{
  "num_hidden_layers": 10,
  "hidden_size": 384,
  "num_attention_heads": 12,
  "num_key_value_heads": 12,
  "head_dim": 32,
  "intermediate_size": 1536,
  "vocab_size": 4096,
  "hidden_act": "gelu",
  "norm": "layernorm",
  "norm_place": "pre",
  "norm_eps": 1e-06,
  "positions": "learned",
  "qk_norm": true,
  "attn_scale": 0.177,
  "bias": "all",
  "tie_word_embeddings": true,
  "parallel_block": false,
  "init": "trunc",
  "init_std_qkv": 0.0173,
  "init_std_o": 0.00388,
  "init_std_up": 0.0173,
  "init_std_down": 0.00388,
  "optimizer": "adam_variant",
  "learning_rate": 0.00115,
  "lr_mult_qkv": 0.4,
  "lr_mult_up": 0.957,
  "beta1": 0.9,
  "beta2": 0.99,
  "lr_head": 0.0076,
  "max_grad_norm": 2.0,
  "warmup_steps": 472,
  "schedule": "wsd",
  "decay_fraction": 0.512,
  "decay_shape": "linear",
  "final_lr_fraction": 0.05,
  "batch_tokens": 65536,
  "max_seq_len": 256,
  "doc_mask": false,
  "train_tokens": 636800000,
  "max_steps": 9717,
  "dataset": "wikipedia_en"
}
MLP neurons of a small language model. Each row is named by its layer, matrix (up: input weights) and neuron, and shows model dimensions 112-303. Each number is 128 + 24 x the weight over its row's rms, rounded and kept within 0 to 255. Numbers have three digits each.
After each neuron's rows, "fires in" lists the words (lower case) most often at its 100 highest values on Wikipedia text that the model never trained on.

L7.up1145:126164128101089184117104144118121105148137092119162123137087097143121170128100114184147157170103113073167125155109107157132113154117193140111152149131144121125142108171109133119116129120088155131144125185151100153108138170145135100134091119161144145162078141139129133134143113144113130133119153131128111140113123137121152111100099130138081139140105149127127090110139145113095170121100158150123098107101119120098127158119104117112167146136125084088145123170064099119160128148177115129112140098116140099151141134149151169133133110096095154126085146132113096136086074150110135127
fires in: "an", "anti"

L5.up498:108141095132123140102086108112139103124166131117144149142096127133125107120156135111135147122106104125165160085115157079099106089137137135130131092142143120120142165097178153122098104118140144135086114158096144115112101122143119114123124094047103118133111145102163133148152114139165124151093125136159153129124115154143168123126120090102116134139104124150104124068126164116135197122160130114134139132136114141084130132129096114125158103095104131109130096193067150109118159102162151122125127192157152103096172128125157073156100127125125149136135117140128096103156096129113081119
fires in: "is", "was", "he", "she", "has", "were"

L7.up739:121090114097125128136131117138143111075107106139101143129084128114095138118143119144090122170147129139080109143145131153138140145067133107099112127093089148106159168129120160158141095144100116138121162123153123136169127117142109132131156150143137109158084153134163132144136098117096121117092184157118078120148162126160166117125111148097142141123097115119108121145108124121128147113118160087100055111124144117162119090174127146123139130150126107090139099145099138115116149103118095122110152166133163131119099094125090120140145156112170118122197101116087104149126120143133090167
fires in: "by", "al", "of", "for"

L5.up1080:157166109137101135154124137097170124145123111129140100152110094110096108095158151165117129124110093127155118131093105124131152115088141105099142094111118101147113172097100154091099097098126140136122120126099148143168110163123130106162114117156117083144101149117138128133108100163149159127148116111113132104153143131147154151107128136093133157102158122144145156136094126109106156088112134074077119067085112108160144098155111128159156167107118124119128104160097109119144135150113131176113110132155109083145096161150147115136112133126135136125121090133125118111133087131147096121
fires in: "in", "its", "a", "at", "s", "of"

L7.up1287:101141043136087099135107135117142107149125101145098076125095118149125126064167113136138161142088141126156083119066146108154144134122131115107126091103136155110167150129180167171134106148148145078161107147080122110132086088121113141146132139153123125181111126112157135126132104141090125139120166089134110151138168145151179130148087131104137192140131146147092130133135138113139139096117142162146134111131107125160128087156093152162141117103127117139180136159088122103122112152173112083094118132139143091097133143118196147133164140131125140139128120174103121113153089156132091112
fires in: "would", "to", "by", "s", "under", "will"

L2.up1114:123144115141104126183128132140120135107144145168140096097112096106140132096149149109119137163115149162157173061106135143170124160092126103092109112122076133118167171124132146101096096108122145135153144083139123149173119159164114130148144101107171123114131144109100131151128102119122169129123126095139123113072157118123132140123168125139107153059114142138144083095120121059140147122098096118088104097101119133170152111134133121172118150163154131157102144151153151121121158144122121150111112119126138150122188127105132071118153119118138146159165083068122134110143119157136139118
fires in: "of", "to", "from", "with", "for"

L2.up942:117113115119122133157089110131160089135131144120111135135125143157111131112130150136127075113105147152122132110129125107095101105130143113069165077153120131120136142139169140138111124109108147181132143100166146145175112119119109105147139079093133081171126125115116138088175135130127103091111110090138129141116143147143132124120166123152111112117117134100094098154115144116108159085135119155147140109132106124117137144114131132135126113126120129126126115136117109090162161153131128142084164167151142114148169194144120089070126133131152132154135118065141121129116089107156115170
fires in: "he", "was"

L2.up938:129143093076115175140120138126114091120158113104101138154095117087145155073125162176136143140099149145183129082126137116116119138082116156105116118139104160090116118079128111130180131096138092159152122122187140100121097127117124148166125117103146122126150086135101101132117120172122133141138132116096184122122174130137139100088127132152119132129097112146133131124119091133094155142141111154139150113078094109143119105110200149125085148185102110106119100154121139116128148155162119109109138096101173134164100148129139178123133129141115147113140177085145148147121109118137121139
fires in: "national", "career", "statistics", "jaguars", "nation"

L7.up332:147125113119101152126131085160158082143161163131102117139133126134127092137090142124136096104104127118156101128137168119098091130108149093140126097124135095142164112129134160162086132118062103124136076120094096121125145124143149155110191150133126083088138155159101108113120127130134136126158158139146116172127115169125169127145092139139107170098116125104157142140087185067136135130112155139128119114103133102114109159130126097168140131110080101143188123132129165106112088093124116139080124157130117114139147128096161137140117152101109128169116129144132110121088132148164122122
fires in: "a", "according"

L5.up829:145135115147111127157128136147139119110176134127103129145119161112120115124130135126148141142108130097169107098084145128178135166126117142059140124143121137108147142120145160145142112114070116126114044109093135090150113137130139109185076110094159129148121149126141136153122137118138117106133098068135143171125125164155104139142141117135131184094112124135127124169131117127120107129099102129132121098119151065104125126120137113128145112123128130141134130086150103173131115117141159164115155137089127125156137127124169122141182150129138142184145118110114159143142091182119078162
fires in: "of", "other", "career", "worked", "his", "jazz"

L2.up383:127150096125119136120128102144133130135130102138122085130078132149154124113140109155137112135124101104149104115118102143131158150119158192125119123118113126099124097148117122146144085085137137129157134152116134131136139137103090108168140138131131135123148141129157100066133088155116121126112127144113156170171137072099115146093128108130095156123102133103147134135157114128118155116127127149129099153109153119151111146123129092112105178158130114109099116133135124110176161170117126125058147157092141115122106144119125149153109087124148122114100124059145160154128090121097106140
fires in: "an"

L7.up1031:124131121155107149125106139176142100164165155139122081119148101088127132146097166124116107157050101168162154131091096124118112123139123190079117100150104163138112110104115156139167128123114139128152113119144119151138122114170085109109122119144059123108140124107082154138120149091106150118108094116136196115144143180114149118148114105156090100127118039142136157124109137087178123166175137120133139148132074150159093102163082079135083089119106116146128139130161150156127138136133141134111114122128131133126148144128108133139142158094117138132141122130127115156151144144097135157
fires in: "at", "after"

L2.up261:128155111084125120221087131122139084151107109151143101140126115121129126092100100155149163179135122086088169102131128154146124126080140108081140098119152148146124113131139150075121166108118129119138087102106148101160120160179129080152148137150074147142118137140117119135147140165148140119157128160124114106123140127151173139124141130116122209101146095079104136067133090113126145083121099116107126104135095098139099109109154138137094136116094116141102120126109117171120168136124127150117158159127148126139122151147151113130103117151103134132097123160097159117123099158107117129
fires in: "most", "more", "any", "only", "best"

L2.up1080:120080124072122192115107103098137098115158115147150104156128114171124161126141113127123116143159127112140125127127133126139164127048108115122138077110103091145167169079153124149121161120114074131135088132123079081133080101107154122124124135120110111139108113121123128138117123124141088119155151176166113158142144167137165141151123143147121143135103122101080106120121125142150106112146127134139140056135127113145120130120127105122116096129120143109143121142111125135118186137094150080111135105087139091112110108116153118153113133110100166134144104135161094166141136105168140143
fires in: "of", "amongst", "among", "million"

L5.up730:141155103132098142149100152154138128134138136100118110119120110128185136149097146141124162147079139157111112120104144131147130088136130089090136117148150119089105131160113133131145115122103128144151100107142120142134099109109101117139056133133125100081118114147131125093100139144123134089107129074135169143126107165114144149108135125131123175113131137090128146105104151107117121136106146121146154113117090091142133135173074146141127149156141102132141103164144130114155132156110116075102145112091164136097140142085092170162148117131105110136139127121130105119121101178109145148
fires in: "an", "of", "in"

L2.up1196:157112111129129132119104171156112122128163114113093135129144137108149136120140157112155107110117092133133134134121114124105110147138117148149156110121137155121130104091128123156152090123137103153144141098120108107144126145115090153137133150145142101145111141093123123138121137117126128148077190111154121141116112170108120105079100125121131140122113132102145127112146162128108130158153127134132127176095082185133136095122112127167131130149140120162141155104137120121143106139098156145107127108147125150176167200111175169131142142131144130160151114103165121190126131140114117137
fires in: "at", "after", "band", "he", "wife", "death"

L5.up961:153083099139114117123112098120141109133121108170137110147120125131147122134098114135140133164106183096120165123112129100124131167130132105119156113114133117129143135100152139150117082166143113107121111139101139135207093110101104095189152102159122127141109146086104144165128153107124087090093155090106093114120147145144143097128087103131117123086072076133112131117102144124134135139139125112127120101115105104123117134155084120111132157099111108117126142185150134179109126134146120109145131117162123059134095183103147136133121135097170165085103082117107098096158129132113098150
fires in: "with", "in", "on", "using", "under"

L7.up960:130167107132095123140131138155142132141150104135139105131098109121117085131094126153123143148090126142137117121137138115091123140111123129101075110138107110087107136156136124143153137126178144132182116174119154125141152143169117128110072110129162157146150140143101115143112125149059130097144104118096171119103116113115172131101134133139075176160143113101120111166098120146134134160141118162117093099158127105140134104135094140061082129148128152126147144169112122146092141142101129109093173116088126157105132158106136155130117124167131179119129146095107108116116123123106138132
fires in: "an", "angular"

L2.up776:118156129123104115109099105107139117152162158170143150081145155090148172126149147117125156153076117148110107085150140099087119135144148144158123126110159075108111134147107157102112161121134122132113131096107177124149114154172154075138111120113117104157147135140137129167124085160134113138159171169135183112143156119102133126119138104144097129115142175097144116158130101105117159131150087135118171138097169106113118104122145104152126138123128144106130126174064093097162096155110114134116141147150112104109202135108144114079075170147143156131084113114120147160089117107120095118
fires in: "not", "been", "was", "t"

L5.up1076:121171113120107164098120131107182109124114131128125190118137135096098135146142129126129128143149144120131125111114176118119096135130134138116171126095113144115153137131138155119069144118128133145102102101138118162138099125166093086145140105133113065139124140094108138132125141135165108117140136150101174162114128094123131146129146087116099154108102124138125095126118126141106176133144107092097126123101104086146120108166148130140148091080123131173140121163084091118107110087123101166149131125138155111108187149138160095087135164132160124142162108120164143079159094136111125131
fires in: "was", "been", "being", "also"

L5.up256:130099092119111166135139133162143136132163177171160130113107123140140150119127113099078104143081103101128165097140135105150126157133127104099098139135113135151126114114136181137110127125119148137112113173125146111120108129093124135110109152144116164102141117097123108147143090166164141143064123112092150121154143153169143116112129122140086167097130114115096121121135113106133139110106165111090140116091150115133124148138128130162101112114115090130119124164075089115122089111157132127100116149106172172151168116077137140155122120157093173139128161103145125126131114189142164139
fires in: "in"

L2.up1526:144148128144102134063140128146112127170184134137113142080119141124125134119168108152121157134104121106112110183122099136124156169124127118115122130148104128120107097103126144098145070112130070137166112082153106120139125151114120144129099103095114108163118157126102131118116150111113168152113151138109128132116183115124198108113131101147128134107075131111117096117113150152108142137136147124118142140124128188113109121135139135124095122115101120125133124130128125150110219124102123155127126106146130159114134110118143151116138143083128166133105088115159103133099109124096087213
fires in: "in", "by", "of"

L5.up384:123135155110116160096141106114099116154147122149134111133124112124154152170116125108120118123108162129119169099133158087084104151112131124123145128134123131101152110121173155147151132097123128137115151126135114133115178135143099080144161080129079158141165131106111095138116095128131162136106179097164146185131172104115115111110131155116113123107096122082140118107128134078155108128118115140107095083101129099149088111140123162134145103110146134089095194097117137143161103108147110086071149114155132094101137119143140127154112141101110134111131114083109066145121150140144156177
fires in: "after", "following", "to", "time"

L7.up1074:184093121125098122168119160163146138132108154172106114109110125106158107077130118114139137112123153117162125107115128136128139147094150090117110106132138138118125141097160176131135107109104117116182100134097124096150152135101119125147175160144100119122109192130144123150087104117141158126128156107133149131151173171104164119158148126138126142085110096138110119106097153117111144137132146103146098110120146122153116064138103126156143068107119167158139122146137133133125141128154138140111108123147153113116107119133136154096136218117124135153115092141147155145093104159144149167
fires in: "at", "in", "with", "for", "of", "during"

L5.up54:102145166109107140147110108128143127132135104125141097132107149140138130135137161123148119116047129111135164109146113137140096093099111186107103115150104168055107118136153160115146114156146146108168112161139123118114128121144142102110080164125137125098157118111142113137103129167133142077133119153131185126098114187071133106104129132099085127115139159068129130156149099120173166133151084124128123104114151129114105131148117136154093144171115109094118100169111093101104150133139100088093129134133169104151150134112102135150087124139133165136115099089125120144140108114115099116
fires in: "an"

L2.up726:130099088116106127158072103130143114102180140174142133101145151107121142097115086148133094149127142120160170146136101147186160115124128132092116120039103106106160086126154120088139100105139140109102118127153118177159121136136106122138115122143158163107150114105112116125129108124093135145105145133120168090143209116145114119100119127127089153094134124081137121101109100105119124137133133119101159125072158121156138118128107100107118103144149140135131170138117137086139151080104134119138094108151144124154155132135107134117146104169149126165143143130125146119148137122153100145
fires in: "of", "de", "national", "historic", "legislature"

L2.up710:104112105132090136137144110104124127181159140100125116135110144115131165093129196158151116157117130114130141099118142121155139118154138143098134096093158172147171113099121129112151091107096130119187144135136110141150096160133135108156138141121152138105158123087082146127139145136125104139165087150190146155167174139149127160111153110152115134123064123104119119111125143103147128116073154111110136114162145121146076119158124101087101118108144134105108160131127086138089157117150126122120132115123168135117116134162129092114121102119103111111130116072098102124109080137123125164
fires in: "following", "of", "later", "ekaterinburg", "ukrainian", "further"

L5.up549:148131141137104157148109127118164126082161136123144097133141110124139115120093131109135114139127142093109119101088157157116093129164123110130095130081124071142153155159157180117130110117138153118136081106108144073127110119166100110130151163115160121121103165113138130133180126105150150139150142144107106154116179155151147134117089133123109147139114149088125123133150084129110133137132151129108136166131096134151095154120108167190097156109135155149120105094125124114125123124156117162113124163148136139143155137098115129133148096115081146126115155133148150131150111176130136156
fires in: "in", "to"

L7.up1117:102142134131098139110117122123140137133142144179154106154110114147141076098148098136124132141110144112145127124109146136139121153080138088115109133102142117115137125079146181120127140154116088129157152146119120145148099158083127140129123139111135108119085165121119125145111114102136147085150128150079156119137157184123171127130138097148113160086104107121125162128102175111090169161129125119131117097091131101131076107151108124117140123101108119105148121149094138160113140153123117099120105122132129106084148175133123117101113177127095125118111121133124150164117133167096138182
fires in: "on", "by", "from", "for", "in", "of"

L5.up1128:135149085086091133128122169154132149120175146141108124092159145124157133082093111148133084141104112096131113112144106098128119140148108113142112147091123118140143138148150154096153153158144135159186117135106127139170135168125107148166139154129138129141111146083128135152149084123124113091180094095101159130169165133116137124121123142097110106109076139139131146156128126102121159126144185145125143181117153135140122118145125127100121139114137088093095108152152113130110133115114156161120132149123144148096168174136133060136132108140139116152139149121136136128155125142121096140
fires in: "to"

L7.up608:108130112139083120109076111158159144096159145177115096128115143121140124125160139121145134122094175071164097109107133092143082150106118140134124094102117150143150133118140140123110130123113123112153128171076132116116084134131106156098115131143112101159113095108138106102140108136135140143096143131144138145142138160154160130134112131117138135135078082138094125106105139066156183156092165115135087117144164129155124115123122126128141128119133096088170094172080132128097119170114174090093123147162161107138163164099159104120086157129130136160140117093085066146112080149093127201
fires in: "in", "to", "by", "although", "following", "between"

L5.up734:174147157113115114103142109142144092151124127137142107157148090083112127098133110111128118129156136130158119126149150141141118146120121124129153103118145133148144124142132145104128118125125148127061117128100103119150164152136169121120132135153124086140165121088099110132152095116162104152156113096094145105150142074115137127116126119151113150077113116143082125110118167098138123101104128169112110103128069128139126127138166106099143113103061101135139117148129108147135135148082174130078135115099160099129096134103120125175075139091111122147123145160089079137159119157125087147
fires in: "several", "many", "various", "numerous", "other", "two"

L5.up989:113145128153105147095142128169149120144187107156117121121090113096118162101116135164118130141102145141099125144111118105092141134121142115116142125175126094120135169107146158122149115120057114147179116112155139098155132102096114104126127131107151144152093107139169153151132132118123174162137121124161124137157151169123122084160121130135133189106147126121113136158106169089122160151158130169115158106148150128164100102122108125102104062110124095072095155123137088135105131144125096148088167114146160153091125157108134077161143147124134108140123102114140122116094136122155061172
fires in: "by", "as", "including", "km", "of"

L2.up332:136141091107099135110106132094130134131168133135109121154129113097111072116113120139139133131121122125133177074118145169113139166114135090125090117132143137130174108106153123141140133078142160139090101158134108124130142145135116127137140133087097135134114093177083114163110191151104115139104107105159171130125131076092101144083125106141125155087120139133147179151112132108113114129113078095095146123139138154106157098143119131150136138188144090117084123126096152160108123123063136141093125156128159124144148130142147122083094143137119131153111104099101119119107103136164160128
fires in: "it", "massachusetts"

L5.up561:072096141114097130104121124158124126141089114121102126175092137100152116159138136165142150105107151142124099101076118120114102168104178146125145139131147093109169110102101128123125115114181152173158113166137143127116167151115162102129094137117160117101147118131107146119124154156122146075142151140161159116113128130130125116123140153094118145117139140126141165121098109099112153129153149130146161125109111105113106103133124104138098130174143107110123092128103114130145112131141116070119117166114139129140122135098105104136076105156110141125088138068112136109049071145121138148
fires in: "an"

L2.up985:117090072104111149121096124145122114191161131124156084118078142136135165152117132172107135109116143118150144120097116092133161151094146164112123108133102163118157150137132158158120114130102100102131113124112117114137104137170140117124162146096125092107138141102084118164143135118113126158111134100186146156115127170113139099127142146134127155115118120106094114137144123114118143136145086153100124155102112116147105118151143117117115108138158171123092114124079115144108150177132106149121121108151126147164124160125105122109162130101112136126153144149112139141094128142091113163
fires in: "when", "while", "rus", "after", "ger"

L7.up390:110145127122080136151099129146208116129159155141122134055165104086122119148182130106158112133078148120166145110099145102120089134110131112115157116101118113140110147153126215091091134083112124189120099139126108118129123128137167113083130115107137090161082159144149109094093103147150120100145139094153161114166148144124142148116138103127115131113115126155141156110107117110116167079173108087131097131144108104110109087132107128154129105099136151127108134183110130132127109144119140183126122092115106115108155133124160137060116114120157193148120124124120116118142088131131124140
fires in: "a", "very"

L2.up270:173127096113132170138120132062164143134152122121130117149148147130113102119153147096148110189130189101106129099120141128121093106132124146153113099129068144120165076139129152123126115108128156077097113141099118145137143159110156144118074057099141110149142122121141152139152157182128152094127136100165153134164138144111124147118101082130142145125145111149134140091108147138079118106146145132159139148106078098133120124104138117129116090080145141142105174116151112144134124138134102129137134119138159160058126109110118103095115128084121112083141161098120082093122076151107087167
fires in: "he", "company", "co", "coal"

L2.up463:105116119071106159094123089119153122145146135140112109125144102113149126111089156140142143129130123137138150114105170112143122194060106102113176113154141159089170123116164134116110134091099123176163133143120124144161154091111152125159115153143142112150140107124108119106093127131104126141143135139190114108179106114137152137110121182124120150079103103132088143112111130108182155102078114063145171100117128118162100114166112140148111096117075114155111114093134150117124089127114139103119142105087155081111148112135120111146120143128173156123100119116149175096158115114109128139
fires in: "at", "on", "near", "nearby", "of"

L5.up554:083134142106109149143132138102155121113121087166105114158099177124124131081192162146143122136121116086126178127084145102189091134090135115059122139113137178105145132146157122121162126158129112107137119140114128160129094123125186122148140134107142107129163120107155117139112156142141134139135141169143147118126139134158144117122142090120119129077101107109090108105136127143140140182111154131129106114121120092168145112153148119094099116149140093093106099115146130154107130134135159146135105154155173103107153124144097109110135103121117114140119134119126078107169099220111111098
fires in: "these", "other", "first", "last", "following", "of"

L5.up746:163128106086116168129144128119172100145154170172141125139118125102114110103142140136147144118140153134115172126135138184137128156135124087135141120120107136131107126117092161100118139122087108135093081102110079163133128136095171108113109080100128110131150104122104133185105109133154090113162133100162124177132146152175131121115150137132121188091114132115077120077104132131136107126122166120123155093126144099135109142105127146163101089117080143153131133149120116171097095115155112127136111121128161148133115102128170122125111149103095126151100121155097074147137098112100148148
fires in: "in", "south", "of", "all", "north", "so"

L2.up305:144138103136120162128120096142158087121125124136115137139120144132112107060161180113140097171125123118199143117119131140169122139125144130088144107093078143119135136120163152120121113133133093143180122099156104146138088138146140125151128099124145112138123138145103144080151139152162151110118139140124133103125159124131147121135131118113089120103079107141107106083152148093138177119106153103130145117090109115149127117118164089086090150138124106117121106124138136139139140129108175142109120145126176132085137114179137110132165137110130141114155129163086099097106114181124081138
fires in: "total", "apps", "subsidiary", "submarine", "subscribers", "family"

L5.up352:146181111109116160111136137101127135167170127106144087125124152098135132122147145141124153136135097151162140099111131101124147145077129142109158100109099165080118113148138133093128137098107088123176090136145141104168108129134136130136090140161081103111128156091106137139130140097131120128117153187156122097176130156109150138124152081122115117117095089120109107115108081138128143133127148119110142074093135146140114108130144163104098145132084093124110114144128175095100117129162107131101164131122137107144107136132135121134127146131138133146092147130151126143133073168063142129
fires in: "of", "first", "year", "re"

L2.up170:137139071122121111088136118156109135135165139107141092093151081117123145156123147108152105125146081147147125101144130082112126154110135137114163123129096126123143109107126162154135120104124100120139110157147116097123065121135147116109158151140128114168138122111123116178116174175157149178074152130162123135179113166118141081120138147131128108100117123137154151129110127142080146096100054119074137151136138131132087107107085155149115159163120148101142097139113151131067106142167140139098141147109135145121105181137146125150127127177133138095145127113129109139112117156131119133
fires in: "it", "you", "go", "going", "homey"

L2.up728:135161156154111138128111147154147089128123164157095110127086141134147137089140123133124106136112124083125164097107120178121131141123127122099134094114142144150095141112153135112098173119099098164121098106147122094140124108088123080150120137106129084103164090131125111113106121124141101144157154142105154125136161168134153134134155132117108147111130139146143153130102166109108103100100143122122161068082158139147176115119126165143106078135114141123136083155097146122173142110138099140117111133127148097149160121142140140137122154095077148157190100085103108136116114161136106151
fires in: "in", "the", "incumbent"

L5.up716:183115101118128130121114109096125119147170127138118099155106086112110111112078114154124126142108100120118141125048134073120083155138143097132131113086112138115155164109163129157130098148155101119107125132097163143177148146118129080139082101130114130112114136120122130112143107102142159130116122155102155094097144126111157116112085081132113129115109099111119137110158102116115143127153173141135160153095137094174130098096117126124119086113114099154131152169094110117141126133123121116132146124142149150127164130122171123143135161102157096141129137170125133132139111138084099140
fires in: "which", "that", "of", "only", "in", "now"

L2.up398:132095131100115134133073133161138110127114109131140110112100095089156163138106131121193109132132117089156133108103126126133140147151139159108122089119094159154160141133151137140123142133106119086163125093157163117165176118147095101125122110158129109126133194098123133177101152139173159154115116104152137091152139117139137117148117124124111148105106095105128166133127147159170136050144126090107138177138139105137116132147117104154123131116144107146110122155142140157116134114101107122125147162132139108118102140095156118135099140089157185136141109135144132145099124124118119156
fires in: "during", "when", "by", "in", "led", "lead"

L2.up1490:114112121141118140132095126150140103166140122165139122121106120111148094097172119109128137187120110115150145118151115124115205128075123116118138127122141113156155161116150114154139094114117070142160133154095117162191137130125137131139133127134105088142090140095072141099217161103093152136159158164133153130146167135114142111130143150119118122104137093105078132067116089091096181155092127133146115141106082120140114095138134139117135127095134140139152103143131127134147130105123107133136119135136109152180121157093099148096139145161135121105133114144117127129103117121099102140
fires in: "of", "to", "on"

L2.up379:130140072126102128092109108136138133113175127173068108137116113132146104090131096128134148160110119110155116098105135134187163129114127188131116113093115152103143133114123156137151163118112104092140137058135099115153079074122170108178129095107118078129140149097096152101127131140119112134124116177160127178172179141145119126109132123127123141085091133113141108102131146125118164080097126115148117110107076147124111133132140070158134130129136130134126184150145136121125142112135138123101137134123154113143132154129149115136097109095092142112168140095100127133116114130103123176
fires in: "in", "at", "during", "by", "as"

L5.up1067:131092092090104178135088179166158094109133161159091122146143121119125129154119118107131140177071128130058121129134128149143109152116139157106148144129123139130143110159133154131134094101130128135170118135119146115168165146140100100138110085135139135137065121130139104096157154128134142124133127135123147157108143125125156138121124098142120184123111110106137134111132152099131138120127160129113095152069118123157154102143144142118117141123169122123126148114148104125152105090098105105082135089108115113098097121148132084130148121130117117138138133140135100153104121119106104127
fires in: "for", "of", "in"

L5.up26:145106124127108139178097148135149091121116155159103132132096111082148113089133128128116134152107200115114171116077128120128106143106132138105111095152107151106154114127168157172168108102126131172148120190100136119159128109146119095136131144147117114093127180133128154138122161131151095091149141170140127152167149096126146109126106131097124117109117087078089148122094150090123130147077126098125132080124098118178133099129138104110143096104144085127114107102124153102130128158152081107140130123158124099151106173125134108181137125136131152159119147139151090128123133139122131156
fires in: "and", "of", "notable"

L2.up679:129134068081109135089120113124139129111164084152148131135132110113154140123176132136115105126159134120152145103146135153142127154115114138146142138090141172106139108102112153122131113114111116155150144108159133189159112130125128130122129121129148128161052149130096140140115141115117133148158149147120144129152147091147139110089140118127123151104102116130155099139086128092150127140053154055124152151112097116146078125099108099153128142110151124167121109102136141081138127175139113146067145132105131083135125122134119138120112112129165137122132100072134157165103115155113117114
fires in: "de", "of", "near", "old", "nearby", "mountains"

L5.up663:124150138126126153149139110126154136145145123131109086148135123139097109090168093130117082184114110191100148133078102121140128144134139166071117124136120149143151106133118119085116116136088098110161120139124079142142117152123134133153145119138136113115111144091104129131130143140140149163119129146153116124145077148112159129109154114139102102134169141140111175122079111114109117122128133129142143113100120096143129119091127081115137138135130119122140103108110114143128101146146156113129132133102149110125124149130181185153153105090137154132168170158163110112099080154108154103
fires in: "it", "there"

L2.up1463:089162135127105140106099123115116145101133107105084145129094115171115127104127148127128092111132095147117134150110122128154137112143126113111113110121128122131160125145156157124148144122147102164123133109156147179143126175148147104148154100075129125169123123149140149113129155135118136145141118154112169124142155126127137102122123105111124089142097149094159079121139139125085139108148107076121113159112066091127132110139120100128139141123115141100126151148071136129144091140106116158120104140179137161128162110165190117109120171102118118125135107099091154110142107089118088137
fires in: "was", "been", "be", "originally", "officially"

L5.up293:151120119131107138123132130161129125125163110124129089095122125089108116131137126124102109148112127157115128152106158145147124154137117117082105096133184088137131116116114130112148126102115162110148124146148125143167125122153157171118150079143096118124137137093137136137141111167136131117101091139144128127119158151120135133132128133111114128109111136128122132140087190113101164151099153142140133130145158110077105146104107115109170102160118065119085124157110115112112129116109131112113135139158176112099067110126137115128133130112117148142155122133135130124147105107127181103
fires in: "which", "it", "population", "specimen"

L2.up687:127148100116122128157160139127108117148136121158154138172079083131161136114161126163121117129125128144103129117090167109127108142073097098095154136136099155097112117113133139089151132141109100158133098113145156119136103115166136099131098112104121149151170094114132110179146115116099138158146128113127083155102110122129148131085100115113120135155136097102122162125136135149122105139101141102128142103130112121139091122134134141147081151137053125145091092131121117161100183141110139135084171159102189147114162122119192169113149157143101102138146102119147116148148130155123159151
fires in: "best", "win", "first", "most", "annual"

L2.up527:179104145083124168149100126088155092114146102186152151127155140150177159104132114126130156134135149107150118115089145106162134145079103125094130118085108125058147164118097154144119129135105130133146121103124126151134115124137142130125123119130090086111101103107077131071135123109118104134141135150129107118094115143100109130088133205146118134115062135122160137135109124115085122117133138100156107136093134118149117141148124140107156139117121108147147136095133124140151152119121158132088141154133125138131136151139134114092145092126122126199178134093148153124137094189102119189
fires in: "of", "pts", "svk"

L2.up1236:122060138143095118120127108110114134116168142115093088103107074117141119125147135165176104162119079122113131121095129171137101105112120102098112134139116145126144137099163142101143145120120110155147098105104112119141105092143137133172132185135127142144128105117137156135156126164141142136103122116128089101165115118124175112081112115158132138124118126124097131095135125111103127101075103090116107094137129151121140114123150138158142162119143131155141118158133149133131161187137112144097125131115122098115149107128164087133131148116121166137135110074154082154171104160132145131
fires in: "with", "took", "has", "under", "used", "taking"

L5.up1005:170164116145107124104133142097182087144120162135113134116092090117105114162127164138117113134112132097139106128105192175164100165111157087092109095147091143158132126111143161106106131122095179136145144090105089140164117109113154098108115193113136144155120113161165145137188119157090133112089139115126127149140149117156137129118108178128084167055089139152142109122129141120149128113099105110138159131088129125139106126172128110116154118151103127133134097148130156145146130133103086123145122123136125152129119128130093101126145136119086172135139157071093161130146122158129138150
fires in: "as", "the", "a"